python train.py --n_layer=13 --d_model=512 --n_head=8 --n_kv_head=8 --head_dim=64 --d_mlp=2048 --vocab_size=8192 --activation="tanh_gelu" --norm="layernorm" --norm_place="pre" --norm_eps=1e-05 --positions="learned" --qk_norm=false --attn_scale=0.125 --bias="all" --tie_embeddings=false --parallel_block=false --init="normal" --init_std_qkv=0.0266 --init_std_o=0.0266 --init_std_up=0.0266 --init_std_down=0.0 --optimizer="adamw" --lr=0.000845 --beta1=0.9 --beta2=0.99 --weight_decay=0.53 --lr_head=0.0061 --warmup_steps=223 --schedule="wsd" --decay_fraction=0.512 --decay_shape="linear" --final_lr_fraction=0.0 --batch_tokens=131072 --seq_len=1024 --doc_mask=false --train_tokens=900600000 --steps=6872 --dataset="wikipedia_en"
MLP neurons of a small language model. Each row is named by its layer, matrix (up: input weights) and neuron, and shows model dimensions 16-111. Each number is 128 + 32 x the weight over its row's rms, rounded and kept within 0 to 255. Numbers have three digits each.
A block is one neuron, or neurons of one layer that tend to fire together. After each block is what it responds to, as a language model described it from the Wikipedia text at the highest values.

L5.up269:115140057176145129130143105098095123106165102112150143124103141132112150099099143089111168255102169110139187161091123129107119132111182128081155111086163159120144079115089144110148127103121104136134193196095075112091156146139092137124095158054147095164142121123122146140138138106103148141
L5.up284:174144158139118070183153111099111156090168154113112142163105143134143189136076141087167162177149102098160147120115135041127152089092157075156158125120166127168183156117057067139170153106114150120190134167119076097144168108131173147155106132125141073170167110130118105122064148094136136163
L5.up487:092148138088110095083126099118101115103136164068115097100126179145124149109099113124153155110085133165222177138102104113119139151133114049137110143143104073119190142147132142105100162198056103203147171145122108150116143135119128189147126116058081128142075134128088093223140118155159024162
L5.up527:122154093110107142153096121084109129155169140119126131123097064161105138086180125131094093147121112157151133091146160123091156150122181178107067173069166139139101071122127060093139156112142141096130173164110101128168112098090139127136152101123195111115149150154166149162107096153149070098
L5.up557:114213158167147146078092164148115130079178161139148126150141120172119156126100118103178061152098115060135195152162099161149196106082131131150084168161160153149147153109117086154108086093095128141152111146129086125080150129139139124156124108117133134128119104145098169166184106152167137114
L5.up765:108161089173150073141086121093089046130158105103078136117127094153110103077090175106116186127158107138113135145113099072141138115063151139189159107153111104142199066108114137201127156102112073147096148168138066107127140119143116159210118101110115135122170106110120123173114127151129103144
L5.up1092:148134102115126095162156129100107140166088104036042160147136106175076193135103143136108123137088142017147140110158146076130105117102157072140134114138153150139114198122090116074101137150181114136106087162095149101089092136102149153093174097090152080140120156116203120115145147126143082192
L5.up1147:135168063158053123072160124091144182207099117107079141159137100113180107166142148144105084142144121105128124102093145125184138109177171086192083150127171100150101112133119111176169143080170139146092095169108112100090165133111151150139154126110194098123134112079131100160084160106088165134
L5.up1419:166110092166088096126133101088055092127184119117089131146171159193139143098163168104129129140158120113127105091104125098068152159162154083141170173131129152108182146192159143132109118131128114142109169166108105066167165150097137189128095156156163103109151079108180139110137126109142149141
L5.up1537:133095182146170102150124119161125124181091179073156080168103146092161118063126152084108140172047165163149117106151092107158134155134142119192107147132162117103129098150104095084085197103188113162098083117126105170089141112118067145111158109059135066153112106116165127092122152138119141120
L5.up1553:156089144184102113164105115105082152102149164155097139161171120131155105080091134103165119168106096146138146057165098110076159139205139132126164205169153111159166144169069109123140152158095122106117119140084096129165122124152109110180091168139196084129117131164048141149105133094095118126
L5.up1625:111159089151097124108150091115105132138184085118107167159184161155096162065156150124114112170071134093144162139111154169130148036161156134102096089128111154144087100095116118116137099116145207128115135157175153132054119146191148107150154123050143114128083131146157078122084095125130144148
L5.up1751:175146079142084106184151114096158153144108155120119134155141107218146116114162134147073099106143125101185119102138153099182107123121165123159188134121126165171105150156059120091145153078115148077140148176112089137177096153130142134128139151082165094147126153172128115114158123120112148121
L5.up1890:097161129129129068180123091139091142125144208106122097173128188151168151089151128089042132144127146114165154147171114113128173131117119103148108174177140116139158177112137123117074105114116103100089160117127062162087144145110091138151116124133170125132129172138148186180158139127114089146
L5.up1941:122195183178161184155144111192136144089133098117121100151130180123175143120130137090077059165043116135216177097112079104145176042094130153103081130173169163139154187137113148054134119109164122183123174113161069089092137155117139124143101093075142091156108104141183153149153057159099171167
L5.up2023:119133111119169123129096064185171151115119110160164118116118143109158108083128137089114107152101149111162116125093133108117120147203125125131141121137164126172132139125160154075080114172125142110151151061122088106122148156136104132153137114097143103160141159146110158183173175104193056094
Description: Years and clause links. Fires on years or their final digits in dates (In 1862, June 1289, August 28, 1962), and on clause-linking words after commas (which, who, where, while).

L5.up68:174145146097105131155173128141086118092153102132149125048129134123146186149151118135108187129103125145135124123112103147051143123128126026121118131139126186143150161108132069128092098159102080125191165146113127072159120109076149127086143140158103138129132110141099132099149112192125149119
L5.up102:184134104144143148130112165133141066141147120150106088118132120133163133120093130098128215147129092131163182136095151129077127044122117165129101151092121158134139088130103081142110156161108134123151130135166100085098173171122149183093122122092142082158135085142060138122161150145150153096
L5.up125:124176110167166132096100202144146104107125120125136177114173139126143150103156188133062151102168207056148135131110197062111131095130136093099098163130141139160125076148094154205168144111064134164136151163137111096158179057122180134162126155166159143132110149169034110122115116154057115128
L5.up213:128132125138167126156099147154097085093116078142129094148138201128140121059124100053126132129103117131165132140092097199123104129108007090102095131125235137110137085131114083076089112147145068103135163126158126063117177120094167134097120184087106125117140146108045162126136063144138163082
L5.up464:068101189152118128136134117173082063138137096122095112110173155129187153102091143117068133106106120106124155171106089134085135082107085158139163123143126149151102128102148172130096124110074077121175179146164102048149179153105178203105118124164160093131172112141121147176180130143164169100
L5.up731:131139140152108103125108174174119055136174104132147131175152161140179148157138139136125180144069121121156206127105156104048138071134075105130093114172125162137168114154116138144060089124098153124131163109172101077149131099101150184125131117180083098146179101121090073172148102141213163147
L5.up810:107153187158111126137152154128095123115137152133150105140081125139146193089100130064166122112151202115092217130098172098091110115136139067129076131139136112161154086029116149130124129124141152104117123130152103089144157143159212146168153179126132108139117115151100105161145109102124168209
L5.up833:125158187166140111138065142134098124146129116136151090140152134168108119113086124090146127174149097130144165185148154093054149104105118052171135135151133093143158108151073106156090179098107103138163139107158124073151145162104164172141144123150090097144147137162099138182175125166158086160
L5.up910:120138141198172078187120139186116136081116113112114081110171189158184115102123165088123143126097147123153113191094111137103124068108138084097146071159078147174183154126122109126132158118075130117195137097150100093171132179105159184168078091163163103142172069127089114138159198123177140163
L5.up918:161109140177130147173163146180080075062068071079145125153117126142200130115117165100103119135152175152166141110122139083086161112068041092112098140152143166168144122139052093128087125084113125124152146142161114121210159103084159151147113162155084082147118120108107145166104117113107158132
L5.up1217:159161118143132152134132120142116145128070061126144113138113208137144148139094111072131102164163089124116150122138167078065146071072137097198171141166126127121157117182135098114113169102142082060127151132164121099125115120074212139094103115184125082140107123111074110122185121132119140126
L5.up1255:153138151173090127163152155142114134155134080118154087119135122125214147128134107066150039140138139097147120135039181092132119062130107090075102108117142133139076142107107112178153084140114095130116147099174150082120134146088194168142122118169132098137129145141065142163169110173153142154
L5.up1478:146126151124126133103131173142073160108172119118174089050149140159131165120159121111104148172128119146095171143057157159081108082119133071160135148190208237120103143137115174114132142116110073098163141155108152098158128142156154151120104140160093090217131143167088162099154121166144096154
L5.up1843:111205071131158118130104152152081099098167087159188122119143164113147129101163109113104126127110111099137129120091081156096121055135099028116112120194112119118109182089118157144099132101124152104116153110168145052137143152050195154114122140165092131072177104135063158110174092182179145131
L5.up1992:170187132114192116133139145132099152101111090126144094137093133135158185068126101070119106124038147118138081165066181088102135060099139136113136123163136103162128112140141144139151155107142087145119152152160129104117165150102179113129105076101121115147181125140056072158164095221145106111
L5.up2047:176154094187159117147158134138113120097099052110088157107166144162121177143108155074092130168102149133111147102106147099073094107089165051170112098178131173104154105085155138116132141089093191119109129154185123070174127163083157155100106146149137079096125105139071135116148127126123101086
Description: Final piece of split words. The last word-piece that completes a long name or word split into fragments, such as Guðnadótt-ir, Aberdeenshi-re, configurati-on, often followed by punctuation.

L10.up1069:209193123125101134109103204106116111134187194128138166130195082119116160121128167155122167115120127103157167176117171155133145175111193127128117133099220137114137074094101095143103144119129102173144047184117141095115131110159139102072093081100139138097161114177145154143141140168164102110
Description: Incomplete word fragments. Opening or middle pieces of words split into several tokens, often after is/was/be, e.g. cor(related), arr(anged), monot-yp(-ic), un(released).

L8.up132:124135110169132151119096080129106111073112120115141156123135161170121154146157142140096143179097150133120165079163171133137137109165160106057130153135093168179140053121128156184177096067104180082111132180117117157084096097088130154139173154120123137111149123101062148113114151145072083102
L8.up499:090132117161123127171145082140123150063115134092139117158137141152161122076138164148101153141131219138140151106119144197143102067108129054124166142128126174149095159147106181124150134142103151140159149165081080117128160105140121128142139076095156096162101117113152053132121069123110133146
L8.up915:108089125114145112129124166129128112129155161119158126148097161143149118116146120100117138114077175112179148121128114120107177097145060059156089118121175117100133157129164151124158117088175167172164201202130109139152143095131110144141129149091141080176110154084127070134120137120096084116
L8.up1911:141171130087164153152064117040147090124122130126180145183094148181115146157140123148146213179154150120162084116121156089134093092116121157134137137114173163188137113139148141088132142120139116110127166150047084127135134160084086104152168113121148096119128127118137078151128136174141079113
Description: Year and date tokens. Year numbers or their final digits (1875, 1995, 1920s, 19th century) in prose, citations and table cells, plus occasional country names in lists.

L5.up149:122105124133172064136180143137091063128140114141096095111120162178146119123051159081133121123097133092161140158115156109114105118081136124152174135166139131131175156140147125147120166179174133121107115146137113117143090132158085138180143128138094126142171095114133132147114183121105134154
L5.up160:132134180139160072151201113134137134113122162124173166173136099132189184122133153077126151135138178137153162164142100094140130079107134150175093189103136098184171066112070113166134127166116156085063133121117115129149117195145143192125133136140134104134152161108103083113058163093155193152
L5.up326:129133180130233059132207094117103113128144112164160153063172130180121126138105142110081181164154135149111092095114123196078206101136180163116151148145140120124104096083114102126152190167174045145155137124154147103158081198112119140080102130095150047146118109127132114097130114176158125101
L5.up402:097137146138224107142155159101114146100092151122102106078131171152130143107123124108123112126120174138139129110138050090101069098160093153133117145168155096134169116145165132100152127158145138107090161085133166098169122112133115203176130144143156110136130157158139111114116144108162175106
L5.up493:110089060162121115183119144127126105129120135086154105117156144160132107112121137155090115152154175109187170112123128086126149052152081103145082147088129127190183106147125129149130132141082072119144137097120087129149128063165178177128118147076099133147168076077086080160117111143138144193
L5.up670:197110104144190087075103138126161144190131135108105135137146179147169184135155106099115103107131170106157149130136132083120090093113150148115141071138115117170156059147100159177204105106154122205155095122127167152163143148160160129091106150047176091128129143131102065136106127168135125137
L5.up853:145151109097149109171172109152106149118081104115128134076092131188113128146128111091107120142131146114102158075093143118133144127146105129149114128132157154129183134122109119053127150158167076119098139112132185124158119134139116145106104106015100081159172111101165125186126084138180104145
L5.up986:147129090156116146100097116106160119114106177141138132113130168127180142071168133135098102162115189092101119126138120115105111111154189138130140135126170137170148058120099147181194069104077152129124160155142090120157150132164096160095189113139116113134146129132044093128151174102093150197
L5.up996:115130097110151091139106106163205149126167092127109139096111146152122099135142176117093138171127136153158137133131151086130172090170114118178057104136156170178216153127086100103159174114174141109111133095159123099094140120171152144113112096059100088135175115159138120121121104119128145115
L5.up1070:173183074134115109204164159069065087133129128163138137102115159173158150106101096111105092120160173125177077109087088075108123132103110118117183094183129118145157115150135123171152129116046104105108086137177128129172125143098122168118146112151112120098127032149120086172137065140163137150
L5.up1072:161158132132154124059166087169187157087201134126185146118135173152113142138062077106144208156124104148114120126148136115125191145136109152173137141177153102156177108084106145149139135234165164122115164154143125145156119122124120129076158133099111113146154129153156086140172142092091147130
L5.up1323:130127184182171103143149113076051171102166119107091156101148190129127074098122102094090171118160119138131111164109109147086091184089134100144084127130161155164078118082128134165080063197174101200138179185092131090180166161106082148192106086107134147139154091106108071114102156132144130157
L5.up1620:114110093196122109152182139166104109113110088101058141115136086129111192122096106126119108128100159078129125150081134082154129108089087091179078118171181115161091112163129134131161175109167052075117121130157140130116149143140139163117134147140117115146162109145135105162201128146107131113
L5.up1894:113161121137087118130150139166157159153110147109140069043138127143123151146105103111138115152173112085095118070138186129082115138085126096123088115171155111104146116144070110126084143144088128070134103097171165141139124114160107182161150134139108146127162089148131126157159163151103131117
L5.up1989:098106095192155151119089140121160108067147127107126081122164143183072090122134135132162129154105159164161153156119095116143122088161121122140135107157128115126132056136157169185137147160082116141126149081164154118124117134129124130126128173109102107162113106120124126163141149130185181083
L5.up2034:128145101146117123081114163161183114177188152150145093117116172139131116116162093043102116132073192110166123051141118073111167091175170135180076126159152137137118163130091107143121134134089173155143107113147100140140113115208142181130236132082180101124156149145075182151179186137081159162
Description: Possessive 's marker. The possessive ending after a noun, both the s piece and the apostrophe itself, mostly on proper names, as in Wilson's, Laura's, Jupiter's.

L8.up476:146149104128142158141141160102096105151151164129108149106152136144137127087136141129130143138103100165114120126125166122100113112171142160161129114139116119156167136122141122164071169112139091159081095111129150143110120108117130184114099131128097121131150106106163140119126173098092119147
L8.up717:198143068141161145210104118139136164156152054140119135130206163113149157119154127134121122161099101131135139062136163103162100102076164118148119106151135139162127145121178096150107141111138150075137153174082152097143146096076152125105086118132130078134095158147114101153160156085100178098
L8.up772:158119125120132157170119132151150156132083091119137097072096119116091092122127107111116139149129081120166130083138115156181153114129202112145163080159100153112182150126169085128151160184117151119080073141104143135164117050164116091162077182120150095204078155193108175134135142190137200124
L8.up1628:127124118181131124168140149093106185133102105125167088061206116113146152114050083088155106141094156121144105139176193115161142098125177151127123162138120124158147118114168088166102119105153145085131132090161128126049109115137110152137108124160104069127097138081164144126131164161140150131
Description: Word-final name pieces. Short last pieces (e, o, tt, l, ne) completing split names or rare words in lists and tables, e.g. Lord-e, Monticell-o, Juliett-e, Latin-o.

L5.up30:121145137102152152096167118093133150148090158131135117162114117140141118066122130094109128167125121134150129052168162103170121089089126173202118123134100076132142103098115148160162133114096150140044160112202141151147133101105095128156176146083084034143155058058144115235184125173154068142
L5.up121:131134111155168129122127173140123125112125101073103097146084107132142122164137126044091102106116110084132121155072151070152131087105104130186099124097096123191186101143114191178137108211117063146135130115173195134144126192119126135131122110102091097115145117085144099163114132162085091072
L5.up134:181156167138085131134094124066105085152097160059144171158150118154120142148065185066123135169106154095142194114137097089147132123083122130154122160105098131122136135100080145176130155120081152138073123155196153089112157108138130138208176127093165075123185138107151134178127099161104077145
L5.up181:125184132109145098127050089099186183184088165086129089158138124132133048095111141076091112183141094105118130121134126117157176133133102138157129135090094117112148089148111163129111135158103139103081182143224115115144134153098144129145149140080174112104192136090103137201126124147105075120
L5.up277:094174157170104176155107128076168118152143158095130141141156126169180121153108163101101137179113118112146118091122115052128118108131147155143112114167129121115165174087137113175137161113118154149100101088198081078146154140215145122194146140069155048113153108139136100118113128149126108114
L5.up280:102156145160137164180128152098147149131149159060146097113137137137109114087128206056110169141098129080117171120151174101095179076099134119186144133118132148142113130124090154131090126124140127186073171149147111133120138123168133132233136124088157107107153097105154107148126097134098096137
L5.up468:150136124167167091136082209101139100135159106112136096152151159144089140156158190087171176163096181111142219092072122096100104074095096097158136154101130165138134101139158128158179112119096131130140170125181173089166136147130149155158106178105126082119157120135126129124168082125083107168
L5.up495:124170128128138154167074160116146106139148107057138118117085100096136111123078169092148110204095139147108126104111124105130123080123139154189113108133099134140141086079130197151124156129114072136073141118236072082161160121115097112131138139049155094121139103136103159130193121144127089163
L5.up607:164124147108111108127107168096122118190067082151145159139130077154142153140099158106132133170088114105119141102106170059160148129070123160170091143160034061133131132108120137140091157128131124138092144158255171087130144099097164122157110135086143085071123094130108109165140076148090074148
L5.up965:103147166164163082116130160127146125106139115065124171123155148126111058128134151103096095185107128113137104169095114114119104075117082119148099167142116114126092114119094164151099166091109097147117151134161173114120119138132114131168138160096095106123195111075168073176141141155111111181
L5.up1026:161112134122099129129129112092136128129087138122092128167131152142103206110183142142140134136118153100143168131144109091160124111135114134161112135082137152077122091093066117173116116119190101113130128161147134135080149095109125103181157149110123102125159089129159160150113136137117151163
L5.up1181:106159134206153114088128194086147067106104113087080082159133142134163184141139105104106117091175154082190154160083111082124184099090090114115140169148114116136172097089127162172107121135083125130092122133237199153128171113180147122146175122130090101083165055083069065142147119164112091174
L5.up1238:164122119143161157152138093115187176099097083106113109142099125109152135158083181072091141158117129084131128150151106085133143068029143128136130144125090117135133116146147172199118149150133129084075159112216101143108164119119168136169127104124130080103133093108118143155106150123091087111
L5.up1603:131146148177180155159062137079121093130172116074144122127157125142113142155120209048104166144100158120143176109117119094121102150090140114142160121173105118168127074110133132195150110162081158131097181138161141093108129077207164134180137137108120121111176136101115099152115115176116087106
L5.up1651:115151182136166132148116181061105175129146142105130083100149166110105087082101136083161130176132138117135139117169147109124188113119126126142055137133124138114140148144112148087145134146104092161109192168135107113137145136147086128187105091087129131133157146106112108176163119152082084081
L5.up2033:168128097137126082104093177088130080182107164110138143181143109096136092108123142137164083162171196106117140143110194103141173127125150124185144150109169154149083105180148106132116176135015052089094143127125098131109146105210195134110105203132126125146114080111064102149152118140167128145
Description: Table cell separators. Pipe characters dividing cells in Wikipedia tables, mostly the leading pipe at the start of a row (election results, tennis finals, video game lists), plus some commas between clauses or in dates.

L10.up1165:146127150131156154185163091155207136106157128134085089096042124110162122123127137072131132118154200092162130151170120108138110182162140144194111138086142109144151106127136162109160114173066130137091133155122139129166119167108175116125138180156163092151107120140128095155110150117104135138
Description: Possessive s and word fragments. Mostly the s after an apostrophe in possessives (Daksha's daughter, mother's body), plus mid-word pieces such as cle(rk), ca(esar), Ostrog(oth).

L8.up812:132173183142149098111123126113096079108142111109146069133129128095138099123104114131120117141149110135159188107214138083139109171147159127109168170104120124081168124123183138086131147104130051194133155108167185111149107118096160166163197157131134116125116118154128017146125115076147106126
L8.up1066:159135115096133131140126122106091153142149149099127098175140131145109187143134168100159147118065063104129154101185089060153135078078133064137167140159130130148150066076126121165192148054071102111093163166156134084179122125123159164160099098161145086127172136129086172109142152108112063101
L8.up1339:148153106132152101115095155092087149219093179114064126167110086155153192133128134183137127153176163082207217078161087141107105146153129130151166195096135142068181134112117148131151111149141100075192137073079172047127146128155093140137165127068091102160190138097159102149068118063123066113
L8.up1343:112136209124147171110087148161134140168148115148120131143167111127127137086148148089138131174082134126113171118148168105115176122127113178113118175157126129117122115159124107124143122050173146164102123093103145081097086117141130169120179141144133085114228128128119129135147159156178072141
Description: Full-date month/comma tokens. Middle of full dates in running text: the comma after the day (September 18, 2015), the month after the day (26 July), sometimes the year; weak fragments in rare words.

L8.up1494:204143134118142130071151180129099125190160126113140150106110137192070173083120143114087121134108125118116104095119099064106100154153165135118134112105116157105172099134108122108194175152105070084096098070142063139176092158132126103130161155103134074148105141106171130144113135144125135157
L8.up1610:107115097159160128125125132094159137177149120106110129132128172134139121074118117138156087102112107081117160148102087131076144170095157097146154155144182115112128094130166146145155144161159143130110216146096161162087128146122108144156170114074063072096144121128121098152130139157103170110
L8.up1661:116124161166087115212149190092221130148082160142082123123096087172165140083136144130076094135142119095149079139141130116160150132150154165161186160103133151148106165143086115131098133136137098069169127168211113168141148127114169115070163184088125119139161091095173145110172104127153185112
L8.up1671:131170118166156100093066155056123072164137085093180120123075114162146140069138156075097117085122164069117127128107110141094124140135146170117131160083117169152128101133150103122135145075082147165066154128199102103084143103102121141138189108129108073122167114131119123141154099110122164141
Description: Start of new block. Tokens early in a line that opens a new section, heading or table after a blank line, often following tables or lists, e.g. "General election 2010", "| Year", "Academic work".

L10.up75:125159126127114142142123165099128131176132164091127109112122123119107166112087173115160095114165118113098165089133178153132053118131161132157129136103109157174132163121173124157128143089087130126107122079122086097117103080168153209132108074080140095146124132185096144104123118121147085158
Description: Before a place name. Prepositions and commas just before a place name is expected, especially of in University of, in after formed/born, and commas between an institution and a town.

L5.up355:157139157130118062105122205153203152164158197119127044111200163132115103100153103082108091113148120114129138139087160091132154102140162193106133171136125136138119129092137146170154144173086129132151152141164167144120126126155143165123193130128139127125113111160084098103148156119135143126
L5.up448:139096132119197171109083108090121136144181156111152097130206128165085080069149164094131118126101158121103161080160179171109148137115094085125130138079117172112106148110098072104165103152085100140132140106121194138112135091098134165111137126139193097136141148121116129182086189122114160088
L5.up563:120234107125168115057044171124092081121105129127130056089156151220125131099136075081188124125139132102116130133131186073099191149133115118132134153154163195090127117100136148156112165111128112153165115149127077099057143115194130144128191130121141141145089094088115092137139150162155132116
L5.up594:113229121158160141046109145086153138151132184131148134147144169154157180125137166113126072139121119103133116104150145114172194130136130133111148163067183163126138120164116161195144132143086140173144106127132201130071158108212136117115080140120144128128130135133071135126129112196118084103
L5.up676:140107138147171174135089155142137142069127153118144113136147136177101181142158173109124050175089167097119109169152224104145156108119161094127100153144153156204142170116168127109110079149139108117154142138173089127056214133108103140095139128061136129143089117199106135136145120106138109085
L5.up701:096131170149193157159047183098117103107161181132103103096097106161105128102135144114149084127089142108116096135109151136115109164117147106158102184119148143157137111098116145171108122107071128132080143138124133110141138090087114140122135108131082128144169107164094170121127127170124098152
L5.up939:098124161103151084107140170082123124139157114105092100094168125210057131106134148104085117158129155137140080137084179114109184177106162143117089144141108108123129173063163202133152111191060109069159140120123151061075158119175097178146172171071175143145144097117101166143120153194106088121
L5.up1090:106103152120133084156107165090143176087119157101170146068120155160106088093118140116115117113191121112180158153114167118111158111117149067099144126135111179163075126072088115161146130140094098114134163176142142080168129129141158126179174192122197135121090125138117077170152141080134097167
L5.up1284:126189101144203149101114165095133144126154156196108163067151102164111110089073123083102120138105104156092117142084164150077132137136194122149089189130149169123129150169118108162180092099113157147129117171136128095077143083159081113123165163102147147123134126125084115159178147190112128151
L5.up1353:097147149126067072165141107114129120140131175089138103089191134124162120108152128116104119131140105128106121131136148097169165127140161075095140158108170169154131074120102112119096204133116118101158112200126141131077149095145112127071144157086179100159135127162091128116119133183133175122
L5.up1543:113170081145121195155036172103116130121122187164121086150167117109104131092152136097134195139143150075162188117162171118098132074162114135137132220102169184150158143099130110144088129116105123114162154115107103132134109090113138132132145183112125138131175121104082124117110186176145123132
L5.up1616:115158118118114138118086163108153143159155176173142126146165132174126102100136112086107140143093171097136145163160129109183145140139154168130149161171173132091099095130083084171110138119083152125197154169131147104141113115149093159158175175107135124128154166154102106179133101151127144125
L5.up1664:083168079160137155081063206144155139129147145156127095165215118199109155100115110100144119143128163101171116124074191115122124137163174103145140126091144202167091081041119110186105188075120099097157116164139117128065132092170158140178190142128143134110175113140074147115144183130068128116
L5.up1761:054113160158174140152109075100149124081163145139081119122127105167089137079163139144167107222091217163144137118166148082090183090146166183111108181086130174117161109125154102177173145127108092154078123145164189118175179058138129141106123154148105117144187136201148125083156128121111106077
L5.up1854:116121141155117078103103131154192086129109114085152099169170119101132096156145158074119108139072182092094156113153138143152165131157203117129074149135126143140130124095120190127176095125088166130134138167136157152167182093163109141109149144131194108168127137126107108121142140174095143128
L5.up1889:103125193115140124124042231120163096093098165124120077155173156111132179135191132102122101144170173148145123148090185100130113129156106095132091103114117145169147144053143130176124110163156134096184157172146119096068151045172067146125180147129123133119156180119089097108164112131065141118
Description: Mid-word continuation pieces. Inner fragments of words split into pieces, often after prefixes like un-, as in un-be-aten, un-us-ual, exc-elle-nt, plus compound hyphens (best-selling) and "as" in "as well as".

L8.up66:098119137152108116120125108105110129164146083138146085140171062125176114102151095133090122141107176139114086124143111102183210179135082099152131149120152132149145173143133093203116168118115120106120134196148158105116154090154122103090175180114117104130105118140140100179155165167089141127
L8.up309:058152179117165128109099168147170180112136124096141147099156140151130175157105175119118128135078123089159136129119158115131133171131157094081145154093124162174136180115126165142142103056117197165122139198145160138144159099171178129171129187084162123127124121102139122173131136120128120140
L8.up1166:026137090115194074149141131119135160077144147090090143078115114121107209115158132121105111161141078112169115104156159137112206154169183095123098140141156138195108111080071119125103144134089139145076107163170154143099109114080116179128156134101165127133164090157147123165123138082096134127
L8.up2034:085118160078160144141115095130103134101102093074132165060183153125090139129166192142085117183169131145111094071119117111129148143091124101119126128136109168193149162068100099170131146161157134125157137093153141100123215119120123153097184161096126104100136137137073137142134208088097146158
Description: Negative contraction fragments. Word pieces inside negative contractions in quoted speech or first-person text (did-n-'t, don-'-t), plus modals like can, would, and mid-word fragments.

L10.up1927:141161129127090159187157104154158130138140161151085152139146172162123140126150125040084162200121120138106123135082124105160105123105129093154072112110155181141142125091142092093148215149049161067084144098162115103141173164098112118145122157140098053129148099122097128171148123199112144157
Description: Final piece of proper names. Closing subword piece of a multi-token proper name, mostly places and surnames, often from non-English languages, e.g. Kirkbymoors-ide, Kemén-y, Inglist-on.

L8.up656:155138092153119144118113147138117136165207088145137072099133134147151111090104107087128175180171073159119137115163096194161133102075130140143182106111138114060068159117093091179075245151116134094092131138129175143174081157145150134096103136100120093123108082084113101120132184149103125084
L8.up787:170174128132165123176098158088158159174163136118143116124131109192092132110130147080080101172191090150153161182098125095141144097122151107129125121154139152100086183077118131163074189102170119140098078093129080114120104088116152194149141141120104092097074171129097171165176130136079165117
L8.up1154:163119125125216078129128140090174144161133147081139116098194081158112188118124138103128147184168144134154096156122144134127179046103135170138134176147121121121189152121144104201157135115166153140122089108138112118102121109110143181163139116150131124125114155138096172113141131140087144152
L8.up1655:122157123114087117147162120100139128144091145112118107100175129155149076126063141142115108143141143082143080133156153113124141125112096134157122092175141090110083132115085109126097190133089117121136075136074091161169093125177175180133124087109109124124122181137126128180111088117122187195
Description: Possessive apostrophe. Apostrophe right after a noun or name in possessive 's, such as Google's, world's, Maine's, with weaker hits on mid-word pieces.

L5.up1:102105117108112199112174100137104133108117117058086139111131103127085111121128220129117152147149141077113139135161139179146144106103151045153121118121089137138113111126137154147126110109145123132066178171124095141124124115118143148167136186177134111143125147136128074079139199093162096140
L5.up54:103150127146165123141149137136112123138140099096153124092119147150135110140122171086149162165144154076144189083137154122064156102121125083172075153141118091105145131113117120114108149117132075106093151079137109024123123090111168173122085150131103112148103135138140099169160151116152110119
L5.up79:114119091153170181099149100134119129120129086076131108111038130130153131121142147095091089077147198118138160128160129118127147155122124067151120108081107101154137122090141172145081179111156088098074130160135148126156111130131111155124112163116150096137146130088162133126103190140135134143
L5.up97:096111129115150165102125123082095137137135145123067186155128061157147087034167143176108081093197184132157116163121153086087149143144116181187138139117095130113110102109111160136081169135115160094100110138152149092105090069162153192157157175146130106120130152132148148099107195094100104145
L5.up288:138153125180185148144114107146121122129130139129161116129156128218100039099062094099128144135099144148148176069119082181106152113135099136161061125074131141154106087106107143080121107121150094104073148058177076000085150179110154162173106131096165098111088142068116131110151151118180157162
L5.up339:088160149101088116113148128106093143076157133086119117133126126129115089112150117122096054185133086106182099138137118106114138150115132113078107148091144154161186162113135132121112121090155103115116205139145103098165173166089114150124113108142140121122136139135055078142138091145115066120
L5.up365:143170120183130135150092117124142116115120189113120112162120117180128087122144185077088120179080137066116122114174119107121142097147125126135141149144147142133147160133036149201108163101160145141130107158133086138165099110224096125180164154089178081136146104095158150129094159089127133168
L5.up550:099185090097149129113177119145114122059062111099150139118101160147109137097097149115129083099189096105081082087104097133158168167108099072134118106118115138074131171127138117119128123117172094141174143134153114099126094128084129130123133103171055090130100128133134134139086154129174148103
L5.up595:148124174147168095111103161138116109080101117120102114062127197130076168137132163101146133150109136111136101145130166152140119074105114102125141117110130143167096110090130177138110103144139148109087176115163099145130155144107072161148132170156163102156159137108092134086122137117115085171
L5.up664:096100123113105123118122154151079129151126120110078131161101099102080162112135105110152115158121178141107143104150096117145119137145100152156100092064155114113105086172051155109120131159213126192077177142100136075089125120131095129141135120078143077134119157099151118161101115121126150128
L5.up879:104143096118138167136175120135156120081147086089105153141139130116077097134120118103114129131130121116110133154174126159166168088121099127175051088138145119133126137151135173120115101122159120133107184111134091095099145138126184186092114146103097091145164169153164080128141146137164158146
L5.up1192:158113102119106149146164119144082118116139163081086133110141158173115188164125137129122174107152093100087132127152140144086116151092124096119128137141144112132139173144113130123079172203090122102129136157118098115089128094118099165181128101122124066128159139143173137146127133122204086122
L5.up1325:196175059118156145124153120145049200160104126121077124155092170165137161063119132038169109117154086071145089137158075170141093145104065027149061106186134094109173147137107130085076137147112132167066102094098146096134117161174155131131150096123163087134178133086117150132149105140115148153
L5.up1453:120169100133158157137140130153116139171133076137097113128073141129180159149069121113085122133113140085092143143104100098138103136090085130171123162121145110139148179148115109107113121129134149162096160140131120130157122094124096146172156100130100090157138109123154137117098148103134099170
L5.up1729:088124125100146142131077152147061125143143124091049127113159143153130071069159145073095075086110165089103161058143160103109160120131105159158124146114156127107102121104155168138052151104147078152183139115127184054164106089148065163212139098120063129109130105102142123136075110194142108162
L5.up1987:132144109184101105094088125149114136150159156123075115144144208137090103107132201093101129147071120089141163111137106096133152108119195144070124181099139156108126170121051173150125057152155190112137124181106151136081103126136141137187127135113202116137157151159161142099133109101115102124
Description: Date and name separators. Commas after the day in US-style dates (July 26, 1928), thousands commas (30,000), and "of" in "University of".